Part of a small language model's weights: 12 layers.
MLP neurons of a small language model. Each row is named by its layer, matrix (gate and up: input weights; down: output weights) and neuron, and shows model dimensions 0-191. Each number is 128 + 24 x the weight over its row's rms, rounded and kept within 0 to 255. Numbers have three digits each. A neuron's up and down rows have the sign that makes its largest values positive.
After each neuron's rows, "fires in" lists the words (lower case) most often at its 100 highest values on Wikipedia text that the model never trained on.

L6.gate12:122140130138144101131084153118148116139105147099132093147161111088085127131152115145076112140138123114128139105101114168145120116123119111159119144161148103150127153121135132105113135170107129148155158103123162129079137142113117155122081118121137153092114127163126135106132167121149117108142132068154128131145079135181137123068128154110125164159170082143121121098115146133134116158149152148184127123108128122147143100123159120125142092116140095153096152118095156163127157142083166173107099125130109174142121125099125090095136115094195135124168125107099097099095145134133136126
L6.up12:081183168121105131108113129148124117108121160099095115119118105122095104104169097093128121116120112101111153174123128132093146142142156116102098141120108155133149137150142137125139123128118152150148114104115126161144153134134147140139137116102141134114112179134162165129133117150159138199141085105154102129149144110088167163107112096144105160111155141147112079112142138108128114149117137138092119125135110128089112120191156152151151144159148136102150162161100163136101098103137148158100122123107103055168108141071110118120114125123158116132120147090150100125086123138158150154
L6.down12:121116121150120134115151085144123150102126144157097185167104101164131111141129131156145094138121136155134129115095164107120112148167115135099133136125149143133058095133070099129124107107092145132114133117118109156076102122111128125075152152120130082123111133105119117109174103117122204139110138146113157111135165143130079116160132124147096120118118147118150151159117106174097148116096116067098113108137157110147117090137117090130125119157153178095168105176143141117124145134124153138134119124122137097142138128109140117127161085090153128155111125119123107157087136148155100133
fires in: "and", "to"

L4.gate402:164100124164155138130169102122140116109149141127115140124144142118164111176153175146078137123072188144175114116096099167118163113099138150144101132148128135133116124124141127126130159125112118111148142139081161124178160130181146171144115151112081140118128140086111158129111142139107091113169127135135116126123089138146145114102129095119179147169120080137121097155143138127122106082114086138132136130104126167179074149090140098096123135091096136153128118157138138127109117149130115141092108124133117099129099087167122128119105117131128140113130094170143126157117122088124132112
L4.up402:156121111143119116126100107132125131149131129140154144130134156136119092155135161120108104123097160164139149124100152120117118130108112127128098142160138122135096136135135132135138112138120124119105114115102132136159115118154144156090166139178085164128196116115208179153136153128165143117112153107159061137090166124138128152140148113113115096133111096086137110121118125140128108086115122139130123122135139188163095126181144114115125119146132131170166115064109110128134129130148093135110139115092162130097121075136091113185145129099123128155114108119083124139085123093165153134
L4.down402:095138138110144114158145135088133137106096177140175137130144121122145133127127152159130126107140156075113048111143134152112103131138100128114138122117087165121131102114134137132143107127090141108094148095139085137152102109120103147093075083134134110148104144103159106110115121128111105169144099109105089125156111107098154119154127114099113116115140103178118152120154135166099173111148166107079105144122095160134115109146142138160122149118084142111123119155114176143155150176131143126151142176150105106176170136116150135187127145123140129139106122156126142105116115158125113155
fires in: "was", "not", "eventually"

L7.gate10:088110149110137172117136119107184127152106161158167132187150099074146136110152127123143160126154097141123105139121199101160085153132112137111124131134152139147159099111145097134114179124164112132097155131104119088113086120133136123120144129135131143134176126151148101140119143123118099118126116174099100127113137122124115141136135128136136130141097124135084091125134197133141094134112148095124127157151104081108160142094121082099090090145118163144139155137168145155148129110134140127127117131145128131159157105115046107120115128139127126128120166082151163120149143133108124122
L7.up10:135123126110136155151130095177145118132102121152147124104114134114128137149142133116113137145097166138085121129147115172113158136098128140090135138123147114163107111122119125127109121149112107160118097172086092096117169115118122103093170120132118111156158135119160109115126132123132106127112127130065100122147122140132105105173082116090105141119105086152147140080149126093161086113147132116109119148187116147123139106118131137056076134145132108079134150154109119132174123135154140100174177131122103114182141102078137111157128168146120102149105125115115098124132144091126129169
L7.down10:126140156121141134150146127132122185117095137119115085093152101140134137137161108114114095155130139198099123133170098126097148099148148132124151106078159074152108142129101127096111135158123151075122180151132093171136121171167121136125128125113120125144098156123126107129154139172140169170176096138131106135144146111079104151165141136126104103171156129140147145151127126121095138116109100127099124109147133108137123143174128094130161101161124097155111107128108153147085102116171122091129113109133136146124126106081132163122144135148115149134112086146175090149150139132120130146
fires in: "the", "york"

L7.gate324:162122134113180118140093159097145113186154169112105144126088134116120121113103123120170143126126098104145089118169137093108114142148125131109129132048091108110125122148122088151097137130161106102127152131132160096185126128103147159166188153145180094126150114110132115099136135101092118149118149110165116126125132084095153140111116095138132143139080113148145140145164115146159118106123145147136106073115138135164101094131134114098132165106124124162156125095133133085142109125099112109111122113125122087154105130112156157145094141133119117137136112132159119091113127125120138076
L7.up324:101141147122117140139105162153090142101077123093092107129132111160110095131125122063124106117127143143134093184099120124105148107148150109149111136116106084105127098118168101122112104118116121112119139121208133116133150165085142158131097115171130129131110114139107154133168137166138137144123124114118137137137145105112069138158141168114093139094117156147137107145132145107113154106196162113117095149165176113150154104125117144101128149112084148135154108140172129097137120124114133096125153129100129120148136136096142158138083163139096138134089112088177139123138141105148140121
L7.down324:139097145174162126155125182121141138129162143146162106134104197136124112137102148175118158087103156156135124087130147159131132170102139121097152110103128092118096136137158135110170119142146156152140123146138141168152179184102074142107098089120104136156119130129114124111136105131136116104117122154157141070088122128126122115077100100143149120124109109094124154153113125130132127136156155137112108131112159123110139137094144106104165173102131119110131145127096152109143121138154144098142148129147115114109110106162158119141148099146127140126104106167127135172143124175148169186
fires in: "is", "be", "are", "often", "temples"

L5.gate326:132146089136158131129112123134145153154151110115141078134143111125120127125121153106127104119123126116119111157132116136137149108130142114085114144131145109126139145141141123057141166099152117127095134150103128143123189136108113118103102160127149097148146089125114138099141100133097153145135125167115127096114130113141128108143141107151096100132133123106112120121115142138117143128087215105176155139111120107165161137119128116074161121133148111101120147126157127112144116119120156139130067150060062154097094157096123168114115109138106142092119127131086082106111129173126136200
L5.up326:146117103108161110108128155160129114134139087113132110140117149121133094167131162146106128162092104137134099121116114125107147089153121117141102147146162116126098170111146125167110170141094128127101089123095105149149123096167134120140086174173122099133138102097144142119149160088085123117135145136143103080104123082186130141128118123127095111117106155108142108171130160149099119167145127144131095165090140146160125144192100121131143109153097101116133120134109163144114143108114125112169100110151107142113134135121149119116113144140146137126121116109073082120168137145190132178
L5.down326:120107130092133133112120055157120119144173088140103112140144142185106113154130155148108156118098138177165137147116141131120099157126138106104145119104082129089119171118111120112114087110087140124153134113115141157111102136125138109104117143147113094122128105103136111111131149114108103088117129084131158161147165179137149125149098077149126135109112139162144071153153120112135161121146131137143156147155126146148135157127116146134113141148099136166194115163158126135118113114135091099127113130143109182127124135118126077116129179166085140133167136110094114160082125149121127142
fires in: "was", "s"

L3.gate439:121128140167137134139111114107132119152165138114134124107116186134129129114091127099104087091113174149114157115149140146090084160172164118119097093109156099125097109098148164104108133127135126147173174121108112109145129139143145107099078129121138126119149129121133081097112110134139130127123126156119120104142138107138116127122163120092129106133078145096107134114084132106092110149133151100192148125154117163074133143140150140109171141158126079112111132105096166115081084120143114097102155109112117094091108127165154112136171122146133122080137159127135137082108144111151138116
L3.up439:153147116109137134144147149162177105148162089107153106143144114115145116124147099101114204141096171123123131121124119134154119150151111138113164107146085150132121143115158156128182121116150132148135087127108135126114071128150141142140120130157128123124167137131087119150138070152149118135128170102134143132135131084148144149140112171111163098150095115151138139155127136146138109113105111076105075111168116128082142151126134140132171154154111123098158098076143116100093105156098131088107138138132117134176130136130134145150084147152150135152097113128087102105142094120121083143
L3.down439:088154171137122097141131118097152125149146138131145165133136106154117170185104108105149100159129106129176124153117131147157171112163152144118127156097143121134151135088157138124140119176153152110109156089136116144100128122116133127098140137096122133160127153150143136118130146116161130134128126132109134136149127138154122119109099115107044151144138187134169129086113075151133127134066101102137166100139157103121139138169109142137082122078134112105157085134143185132144119091151125126148144133131084139104112145145136110121133107126102114124143080180129113121115122121130169099
fires in: "last", "then", "only", "best", "they"

L3.gate135:109141099135130142117116142107124094139175133113179126147138107154104127164113160181114132117086104127093184107099103103160108179120084133148100140095111127064108113096141149133132099076139112110172113133062136126160147079097131119097108157135126139077128153104130120095148111141109103183132113118142135121145147122105099100137118145136155123124123087132130125161112113122133145155127136144147095106161162143122144115174117129101172137121117087148147133124135150133141116153133130138076123124133175185127162142123142110140117158132118132175160110162130118129145154122110138099
L3.up135:173098114125131168129120152108115130142147130141161126116141124105110130170079147116128099130114159101175170116149129106143127174098141134129089136114098153105101121113091116110134121085140091152153100131086150153158158151082135112091120147126119140107152150167168076163104100086130118140046118114116123122126154164111136129160109152133154129153130129121129121161119134154153140109116180191117144151122117123124149177171127142128127170142122109154118128158164133112162117124141156105181152139128106100120101128129148134139166094130132148135141115147112123127167088168127114122
L3.down135:172139118154106117109127107164108123146130092136140071137075115080132104127095088114171132141094149132116108109059149085135123143130135123131140074141132141142105088138173100108148115089121095157146099127143120116121089149093118162125150100110103139161110136133149174105127102119084156163123161125104142082184123131147085147130081089135113107120118132147122120114124142106107142119130137087122134126128143105136111133096100140119136135096129127149119136130150123133127113121107126131085091129162116137112102123104126077132151136116131170134115177093123086108101179117119180133
fires in: "they", "then", "them", "often", "once", "theater"

L3.gate66:167079153078170166132129073130149144083125150154124140179094143104128115104109125134129123127118127102134125110102151148153119111138123170117131179194155148123075113105102168118097134086118119134109166114090172104121118125113147141152157138144122118119143165151141128109119134114163116114089153111111184139155080163159146100105093143089120092146146136107099130126126147126113137145123126101080112124144121128108141120149151126160105130125115106152149096094103134123125125142121115117138085147077111105136137149148149132123147159099126119130155133108127187102093102085110113130
L3.up66:121124139159125134144113136112145127075146135114133118168115101150149114138150142141135159108116141131123157096119105127134110128104126107144141104116182142129129120133064158117176137103094085134175154153136134096102134140123132107151097133137102158073100138131085144135130133144128102119090148132109115130138160126116101147056110136108099133102138138165103122134154124114111153095171103081126112135100143094131173169165132109145127133109099104106166097089142186118107125109132107097138159128124174104119171134129121099110169135084130157168152089112166153153143157129136143155
L3.down66:118199144148158092104113109148144126147083101143148154133128147117145107127137115097131102114147164152152130128100139123126133094155103122119087161104116151146122148109108142097097087138180125151104131093108150160084140139161100159111097106102106137130150144114130113126110150093160070118125113123101124122105163146091146119169105109155107134160124168142142170105134114114102096173131140132121145155138091116120125142122145146091133157106131135113127157176144116083143137145157111125117123151150127082095148119083120137118082145185092129091125148139098107112131091119130165088
fires in: "which", "it"

L7.gate398:137120135131105139184134137066104135088084126157118137156114182154150125106149097101139143144135130132094139113140154151160185169119103127161115138092138156132112134143131096144102120122104127120115123139094143106114129122113122091147182107134131095153114134147120152136130113106150122149146112118114151100091131122118142134130155175103097131168138088160130150119162141112114098155126122135119129139150097089141152130149117128093126120102143118155106133106091106164135109125086167137095155084089155128134114132130138177173130144098088091064158125132133123067130162117158173141
L7.up398:116119087189154110175159147122154121138122159100111147113100151155176118138114134143146144139144152126113174132129115128077107123107145158130135081130112150105163126151074104116128123144137099127151131107130108182169100128091127090143112113102142087137165140102097144138139140133149151117130184115143109157156149142123158073110110118060142149105140120143155120154184109117103163130100098158176105142107118135117154133135115121109107092117117119148148137174095131166130156128118180113132119123137111133130160082132119152135146150133109126148146160138149109095126144087119112104
L7.down398:075138100148124130129098153109132131112138154138085130117121116099128125118115135167144114158111124122150135142066119107141149141137104131121136109123129145164146152152141091088114114167109147121117138089109127115140141137081150103126129089103100182084100089132110115095151153141137143081133110113113127073128104135148121147104128093131110115137091137093128125088151071110116099105087113130138161148107081131112181136172121132148129126120109154085107074151117147125111112121137155163126095153138155099105110107120131129096104130118161144084129102133158122092177167144108079152
fires in: "where", "when", "which", "that", "despite"

L4.gate363:130139065136132102117127112079107114098085145098166133142064112080109158128164116130110137090127108136080110136147147106144102128148154142118154134119123112090127148141111152122103134111156115121153113099098157168138111134149115137139079137140126129108119108148114083122125128054173119126139104130112124097183072140130135133132152116103149107120099112129134105104098141144130137144127099154143182120100109110124114137149106126116133089119087126155151152146141120146109122161129127127089157069111140127116138156124118152183136137102142133152117093088143094154145096143085116081
L4.up363:157112113074129111146128146151095132157101101157106146118114113115140169121085145138150072126118095153092158143117190143116167107139086126146126128167100116118143121111095163147098139109132153109148146168099126108148109110134109093132133092165100132136127123109159090138132136106110134164128099119133105060136115161155125144137129117101123187127145064120074118116120132145130118156103119127140160115137101142158136122144102159104114109095120133120131109144132130097110188154138088122125157155152103124111135141109152138130132121064144082160136089120113157121118125156114090101
L4.down363:110154119197118119207100180108098131128157119148074140121116109156125120123132128124099109148145146154120161110124150121082143118117139118158141160138131107165184166131136139139138128131141115126100085128099169103136105122126102085139129149094117114130127134138103137158120128147111126140162120150169169125148155143107166092150141134125126109116119152127179137119156143116155119106143137129114146128123146149096134086103136173091128164105105139094126174075130200130131156147168136123069140118129120109107125111134130136121116176138125081125153120158120171096131118112108113121
fires in: "the", "a", "length", "introduced", "outside", "from"

L6.gate250:162120131126064124131104126083115115082143110091117109102121110113132117105179111100148146142090090094098101094115116128095103115170113122154129142157148126149132134154130130131145083102140123085131105113076106138149135137098107118157122152150162104157125155122132155130105150170119134149173099108149109152153135114141113156117128151090148072079148182126117115115131152137146146110121143127124166109113133127158145101137126118172135123075149178124111130100100127166109080117131091133104149077134118152169151158121130127112109119073131158145099109126152105149147110151136126115
L6.up250:160175157106143078145127134129170131102125133139133110155133122129143157158128143128129115113171153127098093200124121145145103112156111165135168153104100107148154162133154181147103099131116145151116088133107114123116067134120150187124148144127117132113107107112150116092123154131126127119165113170159100146139118069125118157182130107133125118116183116135136075102122131137135126101123104091072121128151138100122161138139115149146124124131114132153161119154138124145085149123126163108145122123155126153140112122142107138123137141143148149058144137092156106101120130086110075139
L6.down250:135132129099091183170145060104102132136155156168132181140123104104086139061158153117144103114109129132147160103051135137103122103127151177123109139146100107112120106140095096164157122098133134084124144147127151103141105107159127138135160142117178113111121152138128143110136127143114122085121138127104134138169113130153102111142089085134137131118123109135080102115171142100133128158129099086174130146119108116101127122142162116184110135095104137127144113147163124139145152136150143123097126140092126093115150136112161126127114180098123149136142120105155114126146112143122139101
fires in: "of", "with", "and", "for", "to", "through"

L7.gate182:155141144160102127124141141071100132114131076136110107138121133107132148133171135096138124087105124138096134153143139119133177088150131151157102123128136134136129163115129098134112139134122122069123121166160100132161134144134091137108164138173108150156149144135126137073088064144135104131157072114126152132111157103102139147083109170125112103124111121122157140105173145127101090129135131157084165143138148143155103135146129131156129150077133154145103120147100080128118132146113156105118131077117080100103138169122108107147091140152097126146111159144097102154117111131148157108
L7.up182:120129116112159097154092139089112125138134160104145177091103138106135095112101113127167141138101187131152121121106161136136110169106130145138123134160105132103124104104133089080121107110130104148150132102121121126106126140107134090149062135131104165125078106117150128136148125156157111122095138136144119141092129101080156131107135102093113141153161096138160104122136068181166109114167113116112143128138129073135143185147110121111101112094106111164160141135099127119124105168144113149187134084103106131113127160084134106097135134140114101106118126143124145142125157162130115139
L7.down182:085163100126113126133098117179130157147178127119117149189148146163164140105151125078105157158140097112125099159099127147105142109138115113094101118121115100074101141134159134140160135128148102084107127121155126128147138157139116136150119147094101152111152147146070135127135145149130135120096126153086128128126104123118155094123142130140127119104127141095098126122142090147143149127132140148142137147160150184098096092146140167139125173136157140082142172121126141106102118143161158094113154079122163114141168120130121126180150127125141099157155111109139137122082128125088139072
fires in: "he", "to", "health"

L5.gate451:097101133155106116121122123102132112131129127132089106142148140099140149135128123119140160116122128141118136140073177070116115132099105146164119134114090117142140149099159125143157096124187119080120134096150093131119143133139120126137129153123121174079166135127140123139124139143140157117135147116119149068148129157128140113125145133174130135097121091103145172105097129074121126057164134128105107190129098150119140131168144108144132115132139111137128110126148081158177114162119128129123106156125115158107152101100127140152168154077109115107147143125172156094098118117117061140
L5.up451:078114153099126141113120131169121166086101172118122128121129112112116092070125153106152100129114127127132089130154148075089106138123126100110133198119103090106127149118123101106159127153133134120145138092094120166145113103111115139148103135111110137087116080140134128126091151118104122107115114118136122116111136204154151124090162170124124098135124112106128161137119124156139107080181122115113122106167119139150139135154134119108111123164110119128130190108136166124126135134133113124126148172135134140137175127141156128053139132127134089156150179155127122124085141125146144116
L5.down451:119120127141150095144132136133164138116117126118140151132149161146186132135117104107186112107138145137107175145134091103084128089111109131144087163106094116182103147171120120155111126130098088095133126185153132113091117127108120123145077150133143127079123115104116135128140188169112099119110138120136103088154142111068101177165133129120083168099138136128131171123107120123118112128135101122187139129122076098099096163138157113127117156132104138137100129092121118126102117134140098125127119137162145144133144160091129130146135162103116129136153127109122114141137098166085149111
fires in: "the", "novel", "non"

L3.gate274:103146106102118138157108134133120165084126145155173086139092143130161107125111126133089137076147127126167105156158141121188105128128127138138173135133125125077118147123078140113121145158111135140134121137138133138149110114167163076074143149100132113127113109132141122137105103118146086172116164135144107127142160175143144140132200149088135106124140150142106109153138147168153126155121108144093186131145130139104120143115155141105118136122121116116197131120144162112123137135150121124148134129104125123062132147109133174130136135069135107135150075138147107131143081126118138143
L3.up274:143116083099108152147119113131143191125140143148092116150127130144130200125093142135050105113128139107124138110122155115159135100074129124096090132134164152086135130138126154164080128140122136098145168102142162127160150104147158108183149155120144122112138129144127135177159126105132149115173197129101122119149178143145150168106115109106122121126139150120137111122122124130123154135139117145094137135135146147138108124126159143210131149126144119146138141150136129127128112124100160124111143145161132087137150152139118111155141090109126094144155131173114121126125139080085113149
L3.down274:135118131133140109120091127078128111153153129159131144125116193156108161159125107138126101107125095114134148122151184113132107097130147130154129150122167174125109123142132143113109131131115094135156116169098088129140154149149160097110116115131089163114158115118147091191157134150077087161138129097129098090123146134148120141126122146103113103113114115170146156139120119156095119163122139170145144151101152119155149107153135108109135090127102108129147117139136119120110126121148124168145145093156121154099148114141136137169105163147105149141171083134168162105126111078145183184
fires in: "it", "its", "by", "album", "other"

L7.gate298:132149132127107166145120130114103135139152075120161126110135135097114141102163084119103100127098064147120139142151156191159082103127165176154132113122139118137146107132170138139157116147121110111076144104136132117118091134155137142123128147146110152093145096134133117114110181150085130150095124112155144069130152200114159158128121152105142120153150120111127097133090136138114111092149121136137126132142094155129118108112137123115130126130128108134091090117111107075112164140138119096122109127124075130128129104104110145109121135083085105113106089137144132119144188094167125101
L7.up298:105110122072096121124144122116109144091143101126156155099124128106113113175117113143106122132146123122087123113129119118085050151087129141157093144103171144126140117129130098132126136184111108130114146124128109088108075092204130137136115147100147115114109109125112159120120157122138128110102177113135130157130088138124160124125127104078141132127149145131109119143083109123155165155110126118170145149191117164109145170119171101126082122129100118109144082125112152108090123147142097115128118117105105160108130140133145153128115145090104135151150135075157114136117100137095133112
L7.down298:083128107155122131125107113119139117162120114130160130165123130107135092121111129151118119116102145119086193131141141118101119125170156112131126120088107118166124124123082094121136179112121092116130140134167151127176144133141162110115119107146110109124116118182154099152140126149149134140085115121169137125110118187074139114129168113155101072067150112094132120136149119133136100182106158177132104130096177101134145155132139172109180112121153141129128136123127131130127174131148145128132149138132108126141116174126121098104148135120112086137128101102149112068120129165131159112
fires in: "of", "was", "production", "produced", "professional"

L3.gate136:106095144183121151136099132109105134161153125112117145126126147153149100087174130124130127118104122086172108082100141130146140080115125103144085145125143169115123096128148117135125163106115133138135099149132114128136157112112179115160136159155127146117160093128104112126151109153123119122101191116149143096146140139119116105152087115108187127121135097112147105169103139109157132149114119109140119145143125100117109135177112084135167130092167148115125086123102104129089125082140095131160058155143124124104134122135085123102154130113148151178125119101128156066115145133106120117
L3.up136:128108155153128121103131099132092169134142161126130136118117149115136106070084121102149102158112114126154130137141159106159167108089136145154145101155141142164129097110100151156160153143098155099155107132156102104126172127117112142120163163141173133083113138156096100133118133135142150117134151147168115147160121150090141087134094108098138073077114135104151122125114134130126096084161112139131161068131101140135113121147089142174131115132109131139126127134147152157108178170124157088112134138131138190129157148139129122100166156127147139122153113146097116155140173112147136152
L3.down136:134150161099175131136132085144154154102104092145112138103134124140128138199093135146130110118145104137127119113075118103106131134131103119088169130131176078134108111121100135098120103093130092129098119068127133129129126113145133122102143158127106151124125145151127127109098138096115148137065107127115164099104104155133130147126108094123116122131094114113150089099143119117125089175181115123124141119130106068156164101118133111114090168163112113138143169113132156070099098130116118125116084117125127108128148129073154116105180136133116095139136142142120077113139102138130147119
fires in: "these", "he", "christmas", "its", "third", "her"

L7.gate471:099131150099153100119122099128102133163142144148128144133105104166091194090174118138106128109125104141091152165161131095095130140112110134167099112095103140138133151139150103103138168118151130117095149173154140113182111118086113108142118130116146143147103166181112104136154107121125108140162108144150172121096134143144140152178126085113148110108139114185142168162162163095107103132113147148137146162130135132143095091159147138101117151151162165135109131158122150095116131133101125149148153119138127121134136114133110134167133157095150131141142167127118114076088095118143151105
L7.up471:105128157097139119140149135139146086065141135126135101126099135143075107118129121113138120130152139127127108159111129131150131161107098155132116124134114119167128138122112136106153143144172124122079139125132137139145118117140118111116123180160154139108136101122127119131135135168109145120076141169129126081103146139118106127169116104123125105137145113201160092106152136130128110129139164139115102077101113113092123163168193167088093129106141146141123083094129110136158149118077115169160129121115166103143081126070150141105095111094170113127117123145128126108126142148180153101
L7.down471:127113130145095146161111136175114107107126163100130079145140105105138122028119130147118138144130137152157182119113150156122120096089115150103082124144131128157168158124092141083131088143203119173154145142158073160129085158143171085114121141127150131162123175128137114125132110138145139130143117114083103123145118124133124142144149144160099106133123105104128135117131138133129079114129134098166131139141128131137133154109148160126167170100107155132140128118092091146145106167111130108143143154124123129120141138144129138123119137127107141130152085096137147139139157139138193116
fires in: "a"

L6.gate246:103104103115180132099115132153102143122143129080172139117122142144167150134136147210111145162125115126138101107121155114080131148143178128153122116082172148160119106142147136152118152125156165128090107145087144129154101096100134134148117107098122146087111119142103143129100118160130074130141095134106092130179143130140111132096130135106124121144109111085156129138132141111165159124157139109145165110140132108137151116148099118111098148135127145126109148122137101117146138089135175103121158095143087102118181123089127151141110153110126107157158103091124095125111145131152189159
L6.up246:126128139169090185102123050104128130149143147112132142146123103145110180074105144164147110127146155132141125131101143151108113139127171138110091106098142125119092133124115143095139135155110130107119122146152180143112148120140169137189112137126120107142121162121120144142124068131121090140159129135135150146128113059172096123138111122101102096114135096137195113104132137105167126127118118141168133122126125097130115174132075127138138086135106125126137125143161152173128131161122107118160152128130092125098152074101160100122106100133104137114143149109122120104143100127138160145
L6.down246:145171102107121143134085120141117124116106105156159131097112118121159140141123104107146137142141106126105166122083157102134160142123149115100136156162110140061139154108170160134165150090124113086141176154165118169106114155111131133150128119086077137122152126114121156143190122102164115104165116103149085119171141111091131152089106143153133133131126116123147115141121142094132142121130146162091138119125116131156092177091121136084163108145104107132112171149132148153143127105123145117109145121135102116112142203117125155153164158105151101107115138154079121117110111129112133133
fires in: "he", "i", "who", "it", "ita", "if"

L5.gate506:114153113159127111171105073107128121129134170092147140162122153151123150147136127099140135144122114140147149135146114138115200124145110143117129104140113072102138131126149138106085147130150145120131165121133148135170125165129171117119125124141083074127097145129134102132103128099151103144091109159089106096147109095119148131104115157102072146161092099139133130165135097146115121116119156099139143155147154102085142078152085110156166098119134144136113135129119141110115146109119123123093114146091135109123178138115116107162108141150130176165148139177144096181107097151142151150
L5.up506:117168182110173123185117092118124138153135109128096131140124151149129153156099132131149108128154129138121144131169134120119135161144113137128126152088138104112151129098108133096151161128158134149152133105160162085125139156168102138140160132126089124132123137161106096104137124168133094122088104138065135160150119124145124098117103119103095136158091126169086118130125148111091109101131170167117096126109159118128149117143114164175150110073142124088139126111089117111091110137146117148174095113128120139124113107105152100132115103101146145145147099083125146127074084129153168150
L5.down506:136121136121103152140145109136154142091150135143122110118103116123121126113114115120172193154122119126162157150074109132132157139155143081104157134132141152139165152100080168122093152118174142131122118072160137141129131110137098176092136116099155121135159158157114130101142093109144154133066138137069136134149106142122141133141147113135121146133139127156082165099136089088121086155191133101116107135142130121141130098107133118121135141104102110102130145112123083137155149132093130129103162145132099133099156085136108073155125129173146148115134139121128105092169087146142131142
fires in: "same", "each", "one", "this", "0"

L6.gate184:134135120069119160147111151117107125115114078155152140111104127121137158134140107124126131121142154136134115177132140081166090128126115113174120119196104107120113102142167152139075131118141123138134100152156113121111123119110078078155107122161149123124110128127140138083119134113133140119132105145140142137135140090078147121090123146100144145093164117106121118128145169152157156122123106129117147149080128114094111095098135115090093141147144086104126083115113152158117106152135150085160121144177086112115109152127105159152131167100101168079158157136169149150129146147154108112
L6.up184:137119120133124162117119123127116116119112174125151109144104145116106110107150168090176117121108135128067091141160117084129091132157112122140174128118133137103132111125152114127122083131119140130098131150085085123150099126129175087116158154130107126082114145101109122127125143184145143145164102174169067134166143141126121094162140113142100143118176098177137160130110103070071159159185124121114121142129156151125129092155112113117117133132149128124142104118122140142129109089106169119118130110135122106160105134126104111131123100135120171111124151125132174138115153155144153092
L6.down184:159132127126156180166150128114126137152126109134099081141102116116157134057144121099124148136134090155099180125060127082169140133144143133136117137129136115100137130160163117172128116109135131142150115139149154107160148176143151102120162103122157117092127126093126109119135098093163153157125122137148143092121122131137141116143163122128125105091100133096104115117129108097133185132127155095147132134105057138131091067138155160127164099143148114130139139172134131137124144116155116147119109146173120143124093094127132142114170127075088137120112105136162142132163119116117116107
fires in: "south", "southern", "north", "western", "northern", "eastern"

L3.gate70:147110133130151140129102088130145085142123134110172116099131130118141134119128105114160147122158105101132157112086155132119128123156097157147135130145115125179163136091120132174102148113090140128129110143157112162133138117169102143145077108169148129155158097145178111090076126138135138114114119147124106106155110147119175135134107129124127105138151088135151153115085096127165090100124104179107109108162138104124144098111185141148142124113117150141131135141132106121115083123170089153148074146104112140105120133136107123133137164138155128132137123147117153157118115179124064060
L3.up70:110113152119107145118096069154118116139130146158093125125137148131133136132117117158105113140156097096112124141158127127134114114123122134164090121143095088173124128148107140128118147184142100095140123122116124140141158097159148136182185122121129125165128150135122128133117103145154172105098133092132154114123156117174120152133114144175105123134126139090136166189123137185146142124089145130132129135106105150172138113154111140111142083134140191161093118110147128160100136114124114145173126099102105094150073111127147135104157101087098151124148133104157168162096101159135105131
L3.down70:141129141090135117198112107129130108128092156129134142169116117120123147078109136121097112100147127125116101132115114158151121065126168077138153125136144143131117100140140085149082074132077115115124121158153109099137145099104137104115130151173169135124130131109134109116159151138104140133116133132183107113117095119159079146111144122124128102118075087119180133114102115113133122150122107118106117093146135167116126102178157126120090159118091138120136113139146099148132160128118073141097140108129145116087156125112114069131131115135174112120118108112112162090126159127145145088
fires in: "the", "vs"

L5.gate411:136166127103126090161114160109134138148150115103124122123088117115103192109134090133117132127130102100150184070146167102118138098152081097175105144118129134140121151142088066117144157116101129164105132162197155105107144116093110146103098125110114137137123137131153150100124146126155127153154090153102135157123116144118141141146159141092129143078156137119119153098134131103157110121078146114095091149120126125139141106139137132093099132154122072130104136083089146134134141128143112121136122081120146148132117124155108136146096103135105108095137123130158109104077178140138117126
L5.up411:152143129120109076138092150141108111120152160128103105138150129128104113134109147127138149129078149143077153137087145081136161115107149123112165133103113110101144124150134131122138149108130142136147122148141151124158105157161147112108106132145091105167081119156127081155142096161115141117138123138140111114097094105065135129107128133158105132101159115148147183106157118100146113141123144101140109097161122076148121092133127115101141115162117094149067138129098129141126108109164096146162186093163135144134157139116100161142121105139092103168116142149162143137117133057129124139
L5.down411:152111121131127189141150114144154147080130113110156118140108164139127050109108163122093108121165124124107104145087130143160113104098145153131093147117121141108075090126152146143078176139145104099085085146125118122156143120103152163141134105129129101126115153096130123144148130089129126134130137112119100166113170098120170104086133138119131134132128148136117145103107128178114157157103088064148123100126132106140101130114118143134142146137142150083177166128172087129106109120119131137096162112140133067160120126112177130136122145111109129131123109138132167116098116127144122149
fires in: "york", "university", "city", "washington", "boston", "life"